MLP neurons of a small language model. Each row is named by its layer, matrix (up: input weights) and neuron, and shows model dimensions 96-191. Each number is 500 + 50 x the weight over its row's rms, rounded and kept within 0 to 999. Numbers have three digits each.
Before each neuron's rows, "fires after" lists the tokens most often just before its 100 highest values on Wikipedia text that the model never trained on.

fires after: " ", " a", "2", "A", "4"
L11.up333:453561454514458509429556481535454515525555441479462414481443477446540456438612554547487462408526390432410440566547460559448514572451445527494530536481480517474509480482575485599574498570477549522411574535441606532556491486435516462521527497430457510486433531565480436490488561541504489470

fires after: " ", "0", " pr"
L5.up579:485437517526472426400484537517506570518479518428528391468557426463472504482537462559556470493546573509404471664473525311513526523516578508582439540531580550525529540520444479485502453574517547410606453456533421584394453514490564475534440530504411434449539524500474533505457557511539500504

fires after: "'", " the", " his", " her"
L8.up185:494559452580539570536459517510478463435455476567467588446478444574555421493475516473537483471550536423520404542537439618571490456515532471573489568439477537468626454367488477479544492576525414526479457492452411428548469508495508479513491488546435501576593426518528469561496515551519490523

fires after: ",", "5", "0", "8", "°", "4"
L3.up260:393500451544508425512549455483434512442434438519433474524404562577558463429563510486554459479577464460525480502556482486532525446539448506484550486539567537554512545480494550502511503510492554604510497532480504482515567484422466486429363472466500523552515482494465577525574446516436428439

fires after: "1", "in", " mid", "7", "4", "2"
L8.up103:475404460502444585484524508547438465552565492508470429534490457526556576477591432435465547444544574540497451509583426486471481457455488485585473565507500554534401496498504435496613624521424506506423559405475559474537422559578487435420553560428440489555487508450560434514474478465546505504

fires after: " |", " ", "\n", " were", " was"
L8.up11:468438480493603483498513472450500517613553520478426497484510492607500487516533420501504500451573446522406447520494538504472572581402560552479514523504540446544549497506474528526556570422560482435549469470492539549515550513495487542519560579522482573479439477486554487501462463549505575458

fires after: " ", "2", "1"
L8.up459:485524445492486598468520504529549507481501517529514533422539572562479555443529553504583511500540469495396460533563519374477512507543508444534574503418493433518546452475477542488414447543552580460513514537494594463484488443493511508550567510554460469458481519489445488447507507518539553492

fires after: " Al", " M", "Al"
L7.up722:550597539539481617470377548521516488561521575548498525537547451465515535443509566532506470385541517523532465474505593527467445504547436394555488476528518543441475503599498550555453639533556522390472418449586511500471492501548513484446577556566484553470513503467461460415364520469463515482

fires after: "1", "3", "5", "2", "0", "4"
L5.up31:475520496492511504409535502525471615586424503434524524534462547462407426439502516427560435446535563518513424512446496446549527513461512440552563411549461537530479387413487382516553524415397538503474415542517509434459482466499541527469443544486525478492539505406497495484511517601575423456

fires after: "1", "2", "0", "6", "4", "9"
L11.up546:347551471453456479510384450480521442468530536454467435582369478416525467507586346500484514502543373447398500510556459518557545484425511470459491443517453528541531494501538566451584418530534573556516612484443615519537493493451526495527472520450483479535467469616510502518478447434594401528

fires after: "2"
L11.up235:487463439463471575531537505540518413501451497518504488456501509457525517405571657588466490445537503395403494427474456491525536441549468410532537503442467479488468535434606491525531518556536540481519601451564594522518510415495544487478411509534520541530460554531472537475516470493451505490

fires after: " ", "1", "-", " ("
L8.up236:468486536360597503448459503542515488581491525454476384438468416540463528434487548421508540431585568570519508543468562505487526472476478501500463505448542463499485556494456513470472493507601512425535513547532492476504389527456523485486512583549488496463499535439514558476418649553585522478

fires after: " as", "'", " the", " appointed", " a"
L8.up540:476531415525446499458440450461504542614545469365572476584518466573464408528508554609554487472532574530507456505508509504500511560476586483533480506570513466535558522439511523367508478519571520541411391629533426518482574474566597465470572502531533523468557514540547488565506473518513471412

fires after: "2", "4", "1", "6"
L10.up271:400519509518524541598428489532583481500540425395503408615450534468538529558497378534461490514503470466435534488510441493516460451528470491511409469436450504532558441518487523404515454506577528427500572567449589500605471501499457484604475503594545439492519549508404407417480514438561496450

fires after: "2", "O"
L7.up261:527434416532606590544480509515509405472493482525487482473517459436482508431395504561491461491546473429496469431587506505413515425405503545559529540563479499537442514436571452519588530541533481479547652488462523486471515467523536557494464440579456555412509459495370509572505508584471487507

fires after: " the", " The", "The", " leg"
L7.up745:498488533492405468448425521510484495471564438483478509538424511451532443541414516456561430434401573465503505456478549462488461495485462476548518533508573546541494551534510453476513530585583595418536362404519559495495420492546465449430599490573512543531492533551495453503490606456444587516

fires after: " Al", " al", " F", " d"
L7.up200:617484482558436541429335580498466469511579521480443405458495514476514403457502492473443554387510545549522539489482491530480512574555534494517484495508559530454491541538503565632521539529518396509600458390567465524444491444517433443475525535404408590537565463545398425471575492512549499452

fires after: "|", "\n", "–", " "
L6.up725:513485436548512508506461532541462401649541503411452453495567487457521503529493468570558532496500532483464513550528504495574431631476461439460397517572464505602395553580531493583515573601555520498499553481497476482477527493488517524498544498503491452419501579458564513586470481448627527439

fires after: " the", " The"
L5.up56:573516457454497528514428504473448509505561459428528485449518474432459544550580490536557475479432475507592434411510499523476506476504465538555430626533445517550485480568580540528537506524495451397450398441499541480518510559595553542518485473474474480428501395569437547534509475461449564566

fires after: " ", " F", " U", " S", " v", " T"
L5.up238:475502449493515568454438481505544531521472494490498459432568501484411454542539527465461451384576522422446499579390498537494522479540558451557509479545600552557483476471473364490507594501590518474556419471510421524370485503602553495616477489551526419481466502487531404377549498489496552459

fires after: " M", " al", " Al", "M"
L11.up326:517545411486454522466507543439517466476560592613485539472571492462485548497430622508528524467516535513581522469508511540582496529451522490558611509486448505449477515530557373614530522574490516494530584422548536558444493505592456385472517531514510423528463479634445431507473511431500588434

fires after: ".", "0", "5", "8", "/"
L11.up337:407508516506514439512450421487471475519436471462521440518394579495499472461632471448539526472564536418532483497485447528414482499441571522478529464499431509512548566590465429495372541492503586545487538562500533564465516584415523480447479500482479520608492462519467497440563530450546541432

fires after: " ", "2", " ("
L11.up705:567517477555556501509477554485479394454470514514463445497406541385637491493556561462502563527535587393473452454466432480432516437501378497533451552620508508541496442491481528455511549535468410582514555528499602469462505462506481578563453498519518499582434455523419453473460494499403527440

fires after: " ", "\n", " −", " \""
L11.up729:539443439547435477447479486522448576610410573485498499478542493456479510476578466540483543468608522439452449474536522442425558496510497456496462412454429535554563495391506511511552535489506560538475460520450520591505568499532471531515528528506553416494443376533545514431461407603464423476

fires after: " F", ",", ".", " of", " \"", " ("
L8.up692:471569530523491462538470501479437573490391456520476543472469405479535431445424553474480465474467545477484541541500461475529354558546515484611512511463492507529394589588540482486572546467475464459430552609490545494451545523472479594479525567466450534479521513525516379484500574464527489513

fires after: "7", "1", "2", " ", "9", "4"
L5.up700:560483436516510562372527527551483528517434513500441518409498501578465385467416418542544465522565462495525524529461477503513577506502504500493561494452461608564512512504496545522543560555425478490503456589537434485515467409542484576459498568523481434468505571468533457425531467487596548488

fires after: " (", " \"", ",", " +", "The"
L6.up472:460419465495518483527475531459529415449449560505487461486400475389554434499536525592475553450539558527538446524482570526519426471634543566505454444475461556513497472536586501579530439514546545529493495531484521444518442473481518418541494493491497480530557438534456409455483561506499433521

fires after: "0", "3", "9", "1", "4", "5"
L7.up627:430610463484436541567559456511537585415429511445499495596404454577432528493518532504480448459535433522450455476590458472555459540500466477558517464521425457542557450530492456500476577457503564515596496492507604494513616433391427462444439505521535539453440528488474507493568454456538467497

fires after: ".", "\n", " %", ","
L7.up569:546430445542540513453549493420435528363467457444506554498458477446522506481463483473450540466504498434507530488429468446524479447634533443523539526487414464600506618486511565512487439402519527474450496554513516516496593451503476532573492551561514541433427532503579434470533581459557444431

fires after: "9", "1", ")", "5", "4", "3"
L6.up341:449441552522527497460435514515447554544485483512542529477502413545485462454428405502572434376435495513506468486510584427548472517473399475605571587447457497559447441514509534515451436497512495554545557525512543445532524395520457530482502589471476445538483496414511459473553586535560555490

fires after: "4", "5", "3", "″", "2", "8"
L11.up217:498484463481534388525589510567462455484427433504501567599332469516541470471554407402534505485576455538528486461452516525519597473494503514513526548507508604546526493512589464453450533432537582469393485523488519512473548488530545493493542488433536438516490377462482534462558511494458441515

fires after: ":", "0", "5", "\n", "3"
L7.up671:510507527475526474528523515504469496451475515440444567545459548425549570456543602620493466482478502458479457499494478485445524519487478540474587413512389541594555501478441486477531468506540446525481469543572598515484458507416525499459513463390521419575549476509390465364585463539540479522

fires after: "'", " the", " The", " My", " \\", "The"
L7.up20:508399505514496603461485456367419583423601442484508531450429466480546443578523484543570487438517463537551463457465560521550446467506561465537507519551440528528559475470581493543460414566486535502467437526562541465490476545527535415459483499538474573550593406547502441532518518537462468503

fires after: ",", " =", " is", " was", "\n", " "
L10.up187:496400417522483523485437572523490504480407476424496630499453590420575541498513444539451515533630577515525460565500425518431520519425570553485455532524468532460597523461417550513496394552491455556503406463458385497511477536501438451529471526506443485499420474576521507483479485550489513530

fires after: "\n", "2", "ab"
L10.up257:527519444491582460415551444537492512466464548574417453533483448457568572453546432453538476504494513507418478450517536419430518481462479427503549533597383566610461445515504516552571549524524584508473496535565479427494539480492530528434562492539578513541509536453575526550506468501576497526

fires after: " (", "\n", " \"", "—", " un"
L5.up79:455483575427534551509510556485458449460513471541432573544475386568499490483624561471497581417579519505556471418432522481482496497533513497540576515524501548491482576569496460405510500509519539458481482448426534548426580417505488528491452616581462507540566522528452512493385543451593475607

fires after: "==", "===", " ==", " ==="
L3.up571:626473510526545589603496623519523534484437523470555459538514456570471510497554519494542580433576553437482526482417531550477480467471563583511433571532536379506536537526472508598517514557466521457518501523519561463447538511505480635542509455475422458538460478499467484520491455449476547455

fires after: " un", " (", "-", "D", " \"", "M"
L6.up654:473534411510493541466581527537621532471475481521520461477452466443550509453480542440468516469497513524544471638513531465490521532514512461526441471566491512645416563555533505570577447447472578562445562481422558447490583475496534522438517556556447512522453482495454449535401496502629481520

fires after: "0", "5", "4", "6", "9", "8"
L10.up676:474465511591495427569484470625455412479514437493457383524519523427512463438534420514529511482509367427517481552455475476516566522515488506494486392459441531451511481457402652479519467537578558486488524547587521406562469498470437346595535435508572444568467511506470517455479526475586547479

fires after: " the", " The", ".", ",", " (", " |"
L10.up375:443377505515571481463471542515488500561487451568461471503434508483452445477510547541528501501509483472496431583431520535459505510569449518498489410562464479620629524459539471470599488583592483435403442477479538464487462486585548434511457514490515506486459528553574516514399585502451431492

fires after: "\n", " \"", " (", "==", "==="
L3.up461:454445601391554507582501549476520426450509439463571446485496513540451531494509483586512515448561501449513540441496539542532350520489499545433463536450502464456516580475542471446482497528527567518380511472505511470515568434596511581510569545511421531533479560517417520466484541413493481456

fires after: "0", "5", "3", "6"
L3.up210:412467458518470468499501431568513460415492434476518418535486473389535507504520537596504408461532544481492525564491436457431497444530487542601419565550452524565518531479471408531441464559533491582498510484551427518494550456437435450488505566431441430638552491535468478467508497398532535439

fires after: "\n", " s"
L10.up465:520418462496457446469562487496483531453480428510463511453494471412469515445524517470534498472524587527427462427542537518474532492564457409541452569591364582474445388567570540478581523563506435549496469483466514391475483365532507576424464560512568456561480529582576546608469517556511616498

fires after: "2"
L10.up456:584550486396500541485459580505485384467496552537491399480505564490483449490519521547557560385544500457418425393475520451459533541480493505490469473541460488441502531456512482505625568539406456523494591493486530423463554512553505572516436478575452515442420504506358588545451428501441570520

fires after: "1", " May", " August", " January", " March", "2"
L5.up42:575403488552504466554506547550535460523421563604539512475506545447440516537536399526459530461552620533516426499463541395456457544470454411464533490500398501522464569477508523491506489511453575514555486520515438433453550422484511536558440521442534535421469494408615499467472532513553555477

fires after: " the", ".", " The", "The", " high", ","
L3.up471:528464553454590484477483549456488565490537461443482478468468532477437499509550562515585549501592538440566515470478565581462464543571452560552438453558386578572517469491542547523483479511495493392517515531481544412541527525533408571569548485534505443495427511621549466482500542470426433492